Part of a small language model's weights.
Size: 17 layers, width 192, 3 heads of 64, MLP 512 SwiGLU, vocabulary 4096.
Training: a variant of Muon for these matrices, 5066 steps.
MLP neurons of a small language model. Each row is named by its layer, matrix (gate and up: input weights) and neuron, and shows model dimensions 0-191. Each number is 500 + 25 x the weight over its row's rms, rounded and kept within 0 to 999. Numbers have three digits each. A neuron's up and down rows have the sign that makes its largest values positive.
Before each neuron's rows, "fires in" lists the words (lower case) most often at its 100 highest values on Wikipedia text that the model never trained on; "fires on" lists the tokens most often at its 100 highest values on Wikipedia text that the model never trained on.

fires in: "of", "height", "all", "many", "some"
fires on: "ight", " of", " many", " all", "le", " several"
L4.gate105:453547476490523488465482494490526500508440518494506514498529491518494520533553494514542461457470437510498491533508523503507510469468500464506490477490492485505488484503513485513523498488488498506486468515464493539507530482478498519503512510512505492498456555475478491451511509469486500473495473474489497481497464517527535591497514513502514474528505490467486454519511530527459485511507433521484536491466468496535470516522488533507513521493489506522540482522497503477518483490449478499462473517513517499540500455481528549501532501486484511568512486485538471511495541485510506500
L4.up105:461499500497476523479517516464492513471524484480506496539492504509518505483482476479500536476461519533482511532520517511480507524507497531514454488519494513470537489479507540481516507490536522454517499494515468533479494521491499496542524513494471535499527534513509513508529468486494459520534504527523548488518492497507529490546505539484535571489533490509523511455466524492538487505433465476534470469527517486492486470518495469533462469510511486522490474470498493521508555509480487480526472502465514495467473537519504495486485482513495502526522471502462502531553564556489554489

fires in: "the", "analysis", "anion", "theo"
fires on: " The", " an", "The", " An", " the"
L7.gate497:536526520518528503483542531466518513525512509480513480513499510514518493524542507448513522498483498514523464531494527505514513514484529529509500494538517540454485531506514489482530484512504475521543513523542513493523486469499483477527495499494497514497534468519524492506513483478485508482523487562530573484514478496525481524521477555498486492456489470464518481508499499513495535550507463536500514505503489480489476527524505470535483522517465468488441548507533523482505529472527490470474529522503467432478567472483515505474502494462484537458514497470490460499505461494530477500
L7.up497:485523471509486488545486499480531492469499464507505530493481545487445524480443494482494496502492517486509546488495471539540551461494457503436469482471513457496519510512535450501496525447518545495511495500522502495472521551532491531516485534488539470485474488449480514508529523480496497497525447490501528464484491522476465465496503532477516476476469484500508507495512450520475501497501459525483530521519532495523487519516496510474483485484532526487501503519484509471498492545477518519500488486503470502493561497508524484493505523508520478504474548513490514498431500500518457548

fires in: "with", "trinidad"
fires on: " with", " inv", "iv", "id", " With"
L6.gate72:521447519515468497532480507532531495490468507521500471510512501521454518495517496534551482519497542498561487478466448537569522496522500495518474551496482516484515482475482488507462500515513482523463470540457525506469527447520549436476519525493496499496488537518504468488512467505521483494458509502485499540505502480527500527530451490548522499489485489533442493500491488475520505495498488511479499512488523485475529492507515527460499506543490491552469498466467516538453483467480517492500502469520486472487473460506519525486495506479494508502491518502505499501523497473444467519
L6.up72:490535480538544498523455537500533532500463529510491511521515518476461477488503469483540461506457499508540443487469479551502502499485472495484499519528504520517520480496513509498474497504452510529542524484481515529475496533496538476462480515480489478523518530495510499458488479527499524460524495521494479579462479526524539515536475507517526486500478492530495492516512562506472567555473495491485543480497501500501518496533508492472497519473506534477490484540473468520487476465518491538531508502508514493502467531510510538536481496447489515490465516488518484492494481464518505520

fires in: "for", "only", "each", "all", "every"
fires on: " for", " only", " each", " all", "y", " For"
L4.gate390:465535539495486446493498502491495496501462512501505482493503541478498529475480474475506540458493522493493469531542528479518464482499469530507502493488496469480542479509507487511485513518486511500502554515495510537488475504528551474538489553495527480494521519507470507527478481514542513473457498478545537473511473503521494464458530482457466500487498501481436530513509525499532476524512506532498541508515525488543467463495484476496524470488511486501484523474499499497532480512521484506485451480436485510512496495434467499475527477485539464546544475481486499509461507476525523470
L4.up390:473524554496504462529519488518502484479477531493522509506499526505473522488455480502511461476476530506498461450505463520526500463468498547486496503466470474451508474491528519466493546494521490522513479522519452507488467507489509533520528538516564492486487510526487508497496479525511521455496478502531514496527529485464511514493567484493499497492477484519454473517507526477498449490523476520502539542531460522513488480543491482514467478516564514469505490524473513505492507523526483523508508482508485556456516533455538539494519493524530480509502483516456512546485522487503506522

fires in: "him", "them", "status", "it", "her", "you"
fires on: " him", " them", " it", " status", " her", " you"
L4.gate368:476484510476523455469490544467496538474464493467491444456520495472497528568508537498548511454494535499462509476491524507528507488514492489488478485535512504486488504498523521489502473535509507462486488488527494525509543542533501494522512533487472498482491494533502508540513523521521507538534497440477527528448534484476541528489527499489506483494470516497537481529534473502486463516509535518497522469503459489499492510496496427536483468512499486487503493498511517480516490491528513499502488505491546478563463486541457497513479525525500495501459531534463546488471496521506520493
L4.up368:508534493473482485531504496468458539533504496531524517496468550460504516544535518486522499482539510499470481516515494520474472476483466502489532468539492523475482507471458512493503500551473517475452474483459464539503530511495504481525499492507557521448478515533505494538536532518517508496477521474475475513483508501524492566513491505451530486520455507471507504503492471514468506539509486517480497436489466497499509522514522500524500514528504533497515473490509481496500500501484511440481494487497486463526503453524493483516485481517499483560470500456500533555487485540501540482

fires in: "to"
fires on: " to"
L14.gate200:512546513480473481499499491492503498525510477464494505510503492521462475452492469501503489497494549475512521455525478497482547523478547516493463541531486473430487498502477539491531532529481502501448496484479523519517512486516487468490482518513498499507512533504522478500462464451490476527458505512472525503498477495501490517509472534497547479491520497479547505510506500529519523452493513488500554533528519527497549542484480504426497460498473488462514490487517511522511528513480521498487495476489484488536483492521523437546520551505499533530507484518436500496473496542495526506
L14.up200:488504505490476516513514518515496483476501520489472548537494488472525525479535497496530524534482487545495542471533498497507505507501467498466518494487480523493497514484498564479557478593522492502478518557501514505518507444513495500474455510512513486490474523443472501483488427512498497444474505495506535501493513481465505510498485506503535483444559536485520491526518544472509504512510486495511487486549507489486469494481522488485518481487516451498472464497500517480502506491537542502491473515505506466514487515527473524478519484514499546463505535513479494467569513479518507506

fires in: "million", "m", "place", "cycle", "care", "credit"
fires on: " million", " m", "y", "m", " place", "are"
L4.gate122:480484498567447485499495483495463510519488503532503504480510483495492484481499468498517482514479515526503515492451495520558516485530484460483508456519529515497526473470492479500524480469492465509494469538503514522573534519507535443480497523521521492522442514527504473482511511534491482479514502502498511467499470516531524508437531539469511493461508458528504501520449476534481538492496502534518519536471476491480519533525516515528454525533499492461534494569499526466515494511496517506500498526508521516502481486512504477518436488462484517525506500463488467488516480537506493480
L4.up122:550492529499485520518474504470486517505473493534493540489471482534473549482454514485501501536462493501497523517470489505494521495541486470496541483533508503499524509489521520495492493535530466534480516437548494499455510491457483489503506481459500499453494517498483499477482520524487481448529490519527517504471512504503503510467492501498455507509480459493505543518534453557470444534489497501501509456518434518492509531475470469477507497490501519495458515499506503474479495536509511524528506531499496554492478485466519561487495494500505511547516475472473536519563507481502533504

fires in: "same", "similar", "only", "this"
fires on: " same", " similar", " only", " this", " special", " or"
L6.gate166:541487544477510495535498536520516495484484521498480487549486501497469518514493525542518485463496518505502513505479539471476514498516468476525481512484534475459548512513508542479528499493491510549501480477468497493519465516497491499505507522492488538523518522556494518481517480527502514484447493501516522505474514485504475531480493543506522471505508489460440521450491562558514456475506533508433531463498514502555505458507512484507485426467505472518516516508513502479520503540511541503470454460495518464516518517499451515523527504479513499514509530505510467512479514495487514508
L6.up166:484524509494470458481476469509503504486518524509524483483533560499488445468491515538468526510523455507487504495484531472555508482469523475504488510529515486496461443515507483546475507511494455492536492520524492487535511514502528517570534499486478518474546492526527520485511530523460503504498457477534492550497502526456492548435475546470502486433475510526497478494486503536498493501492482523493510520517512475527473502483472542523545485489511510490506499501486484471455462498510476505510488488515517499479494522522543496469482545510504489484507506491511479481559520502503482467

fires in: "for", "al", "trinidad", "forced", "poc"
fires on: " for", "in", "L", "O", "I", " For"
L4.gate127:513512534515530501497484471512492466481515496519498499509553493521500524522501474504491531501469474444513506450519468509492513487518518506515493454461536517483490462532506527474534468495541460523513517538514540489497526511501471487501505506497479497502488512527479520494534536489540500502500525532527516525500510477501523540489499491537512477489489512502423494530506521493541475551483488566494529487450551483507524499482507535503481545504502511521448492486540543539453502562537510496493465486539467507486505510481537508537454481498485511533494495505472484499471534492509541495
L4.up127:509498514489525489438481515511511488489540495511506476508476502490473513498449507513522544475534477498466528507494522478478519515504509469517467485516510506510465468475487483528465477468489483506483496506512472495476520458487492557510472498489553446479503510491486511520476491522516465505512512496482538502506525555529500477543506483470522489484509521486515489504511506499480526565480500476506516525502511463481540443533471540477549506472513480531510524489485490443447511501504473470535473510516555486493453491519480483528512458481543461495470497536477530451492526485526476458

fires in: "new", "other", "iraq"
fires on: " new", " New", " 19", "ra", "ther", " 17"
L7.gate204:496460527513505457494518507527497465477503522501497537508489461551449471518517508476513492504491545511473542578478527518480492523492485521503507488500473476501508556455494506525535521505489554538489492527538528471486448509487505475501495507504515556538521508501506506494529460494481491494454463511476523501530519536446493507501497504494483457456551484488513515509491499476513528550517493507481499493526503449528506518527476509540494524514461552504474475522486478518506537518511513546466478457448485511493510494485505550504478518487473508503513544506490508515511516466514506498
L7.up204:498485526524540536508527487502486476449484495477468498510491474515475536550502526494500496506487462489471554487538469459530478495492515495495488474528478467467518463488520475508507534496451523534486514489540464502498451514533486506539488532537475504525482479502508549479487509471508508478451499503541509471520509567446521520504483526506494536510498527508542528475510510491478514512464480516492521504443502493521541522529496509562540530486481530475478477498520495521452538477480514504490488503502464531507490500529537492516484496470514451449505477481510486509495492501472541506

fires in: "from", "yin", "year"
fires on: " from", "Y", " Y", "J", "R"
L3.gate139:475524536518570479517503500493512498541495504481484484500495528556471469514490506561506471488530476493510514514453509452478514511529489501497534499536531550509503531462553488473531510536468512518486499504462488495500508507467504504503507483473529434484533531499454515495514479502498475477498552508502510489520498481530516462489482513537480489487521493470505488451506489515526519579549507524554452511525509481503475530486481489494494498474462525452503471534516523470519514473501509494483517513516507500535507521477493490483506475522463486508528487492491533472510513536460542531
L3.up139:537504528496521447545485490513507494506497508513471476479470514534501485496533494541480486492487513488474492580460506487492488496459530488501476522461537494498476537531508462503540502489568472517483495477504478499548534481511460524482513514482504459482497532495481494493493497494507509535508530507466518463504504538512539453486489514457510519511478474474521495475463505473500528518512472487495502496504561459448470503479465549467569542484492534507528498514519500485523515513496513506514486518526515520515530511487521488488497493460443530487503483502495489491489477570514537499

fires in: "the", "time"
fires on: " the", " time"
L7.gate355:491487495480507463530519516472508489502504487479450517469457555486550481460530519513498472506489512542462446525474477509491511500501532514488498519498495486471458531486486476495445495544512500470515493493470478486539532526493511493494505477512504459524472590516528473493512502452500450507531547555503456529535476458519521530510506516483523500464490513521510524499499519513526535489525525524508527444478509521484472491538500483498493501489465475499496473493520490517472474539531503533497503470479477507487513494505520462493514546505519474537491495510516484521496466489442512483
L7.up355:505503509485518495461483514518490470519501516487448520489473523510439494510518466492515492512508512500524441518499522527507518519529541532493502545498506483476482517494447504505496500502523502550539507477508509499483506513506510503497531504521510463522493471498526483516487560491448481517524470501508499531490467517543510483473505510524503535522456497509513508518511538555551476474456484541534445488494496448504468497490531470457485528498479514577462526470490490520505447526479482463482507474483491519500506483503498475545467460513515487520477507479487481558458494466516490500

fires in: "country", "university", "republic", "nation", "city"
fires on: " Country", " University", " country", " Republic", "ation", " city"
L4.gate197:466528497484523534496522530549490530499508473510486485528502483577512493498510536492524472478492517534502536518515545471494438471492476431483495542466535487494499488522516493513494482517460509527511485458445551500524493492524539517506456510517528493539487488535483525504534496523490493466516521469435563489460477522535498474498516502510506506481516483515546484521508513494501507520483469508508499509490488508490509496505525519533523502474478505532495515450509506502486515526554513489496471537517489519539492515482500465539490537472507524471520476548522484522517478489545507479
L4.up197:517529481516488529468481557464482482525462458477498496528525480523489525544569487496525508475478515485493499507515491485507460491490520487494469502475520508538508466548493461495541492492505491513529501503457526509536486531522496527523523505508470504507447489464485505497526514462482494491528486421514469470486532472468487506480479488506488500488517530491499529502494503521476516483524511547522474535498457482516451505527487463516481462481492545469503496478541498444481488503526480457518488497462508494456494513546471505497512531470525501452502493502545493500433495486500501529

fires in: "or"
fires on: " or"
L12.gate100:513490497417483476507479552439510484444499544451490524459522517482542488495494527504509525499505479472521501513512469472532521543501470519489473491481508497502491461516534472533491490456516538494478472467519492462539486522491494490559518467536517519512488471479488550533475491482492509523504493471497453495509505488516494519512526487489475472485493470486503488499477466487514452515466475496440499473512490500517496496531483529512509463479477495494527527475457467474501503527493499507464494533471509519535497478517515508510470510513536521527509480462501449465501537524479509553
L12.up100:524526550525519510464517476508498550480479476526471474512528523484483477514533509456504510496511490514507472497481521478481461510499479515510519507516543517476505509440565492505462533508525475508533529503481486542485465479533523468521502492446510490527518526499500473472471505475472518473510500481515498518490486530500482477493485499457489508424502461505486503504514514498515525459533469471532491541495510508474495471499493520519480569477533499534506494519554524531478502537474465550499471508537469500510508555499515481545503486526481506498509521491508472549459487498480534525

fires in: "for", "age", "least"
fires on: " for", " For", " just", " age", " least", "For"
L12.gate47:547507494516512501509548473521541493529503558492491505498515510504523486482510464486569531477516517469517469475500510498524549519512452492497497471526465551515555481476484504548500502505493493495527531488492521543473521519500513483520474462481499482461516474486475477517483526455539511506453532490466524534513513503514550532510541509512476532534477542531471498499481462488468492512496503491512506464504556511502498487520506523498478521478477525519512543531502475508493507548536494484479456472545480483534476500523476520485500489461546499502535498491486454541483522487510518500
L12.up47:485483481502467506488533472465496481473509524512531486489516482475518522519463519494463496493522537459560481494509482507493541471529531458500511522487488480528510517495506493514511555510479479449497511528474521497538504528474501541495481497456526465515509528496520539476518467468530498514499459487494506499522488512560529479469491470540498511498506522481465492526487520500464485532488525498520533523517539476493511479482473493520422505507467501487545493526524458482544480520528482512517462503526457530559495499454461522495460527504450489470501486498480530510484536471499487498

fires in: "design", "medal", "officially", "officer", "qualifying", "cricket"
fires on: " design", " offic", " medal", "if", "rick", "on"
L3.gate334:511481539491493490489441510561507470507515460458466482499521516516534495481512497489460497470522509492486494497481469544468492494473460517512526502512507505461527482519502492490518485486482499476477500510504491508497505505498446524554510518502450444521508463539468507454489530493503503452571572514531458451498462528499525476516527552493476505519527492480449531493480503479481478496530487484471499490476476463493486477507475567456505523483519516538503502489519475512439504504537466479496465502512492502485507490504482495487530512514496518483533512487477529511517494488528510494
L3.up334:450504492488523519499497470555474493483510509475522518484491560509493530481491523517483517463524519541474492555426497554519478507488490499532456510494533494490482503434459506516480481504509490472491483526536562544489489490530462485472477542471519494519500449518511437509527514488493472469482511457516476508505486505494479499508489469487508502521496500479522461484554527467434489517509509520517466531502489510478482503519511491504487504513475514490516539483459480491504497529493497488509504491505502452456521520489485476518502548461500468477476512473504518481480523512443500506

fires in: "as", "called", "genus", "monastery", "documentary", "organization"
fires on: " as", " called", "us", " document", "aster", "ment"
L4.gate273:503512505467505465490521499488534503484526469511501487466487438500469508485487494460454495470519519462510490522463477497502516508520478481479485443530519509529502528510509478488507480482445474513524496518494517509541502517516492485498491504493527502490528503467471516543511494529472533502483517521496511522512513536489471524514487481528462475469477435487483524504463429462520447467507507506509482495472465505441512521445484486515520533499504471469492543502484506485477558511474515548540502468524510546509507525531459491496543534538490492498460464485480500489478543519506512513
L4.up273:494509490515487544464487530502513483480479507481573530494522534498474526531495506502465507501501511450525509482491437494545480501504486527519497469488498486507495504512472492519539482491483494516542499474499503468508518485497512505506466482481532500497490512491471510438486488552456478529485484516505527479487512514468478524508452481516468555454540414485520518523466508466507483514539485497479501468451485474498517485435496488475474536471510505475519519513506545454505518483531504503533518476451489531521505498472472499491530509518453478477472482514486500488476500457499528501

fires in: "his", "he"
fires on: " his", " he", "in", "vers", " He", "is"
L12.gate94:529484466533508515479488485546502506504486512492500472477512486475462553484486476479445477478475481485462498508489538531528497500468513524509514498473448512541483467473497502552448474481517503477541522531430523524475496484507511508535511487519482498510506490493504471520491528469522484490519510487498521470541478489509504532551506507490544491496506515503505508529497545475531483522521517515472467480470503487504558485477492500476506516507486507510513532522520477493436499480499524528521449447481466482484499471457458485504465473458517553520511515514491473481484527528467475548
L12.up94:462493515466517484528481536490465506465507508463541534520486493486513493555495514513526480498497511486542554497488503546542530487457465483488526507527486519524462451518496515485479508511491494468520504528567508504508488495515500520496501492517479472508514490558526487457502537502541502532531522529462494573467510499503486511484520557542500482505459539494504482500512520474490476491493467526482496476526507464468469530526516458543489473495506498495513529506476459507508475515533541552524485466504524527482503482538517512514502516559524461482507482511543499503513502512491477500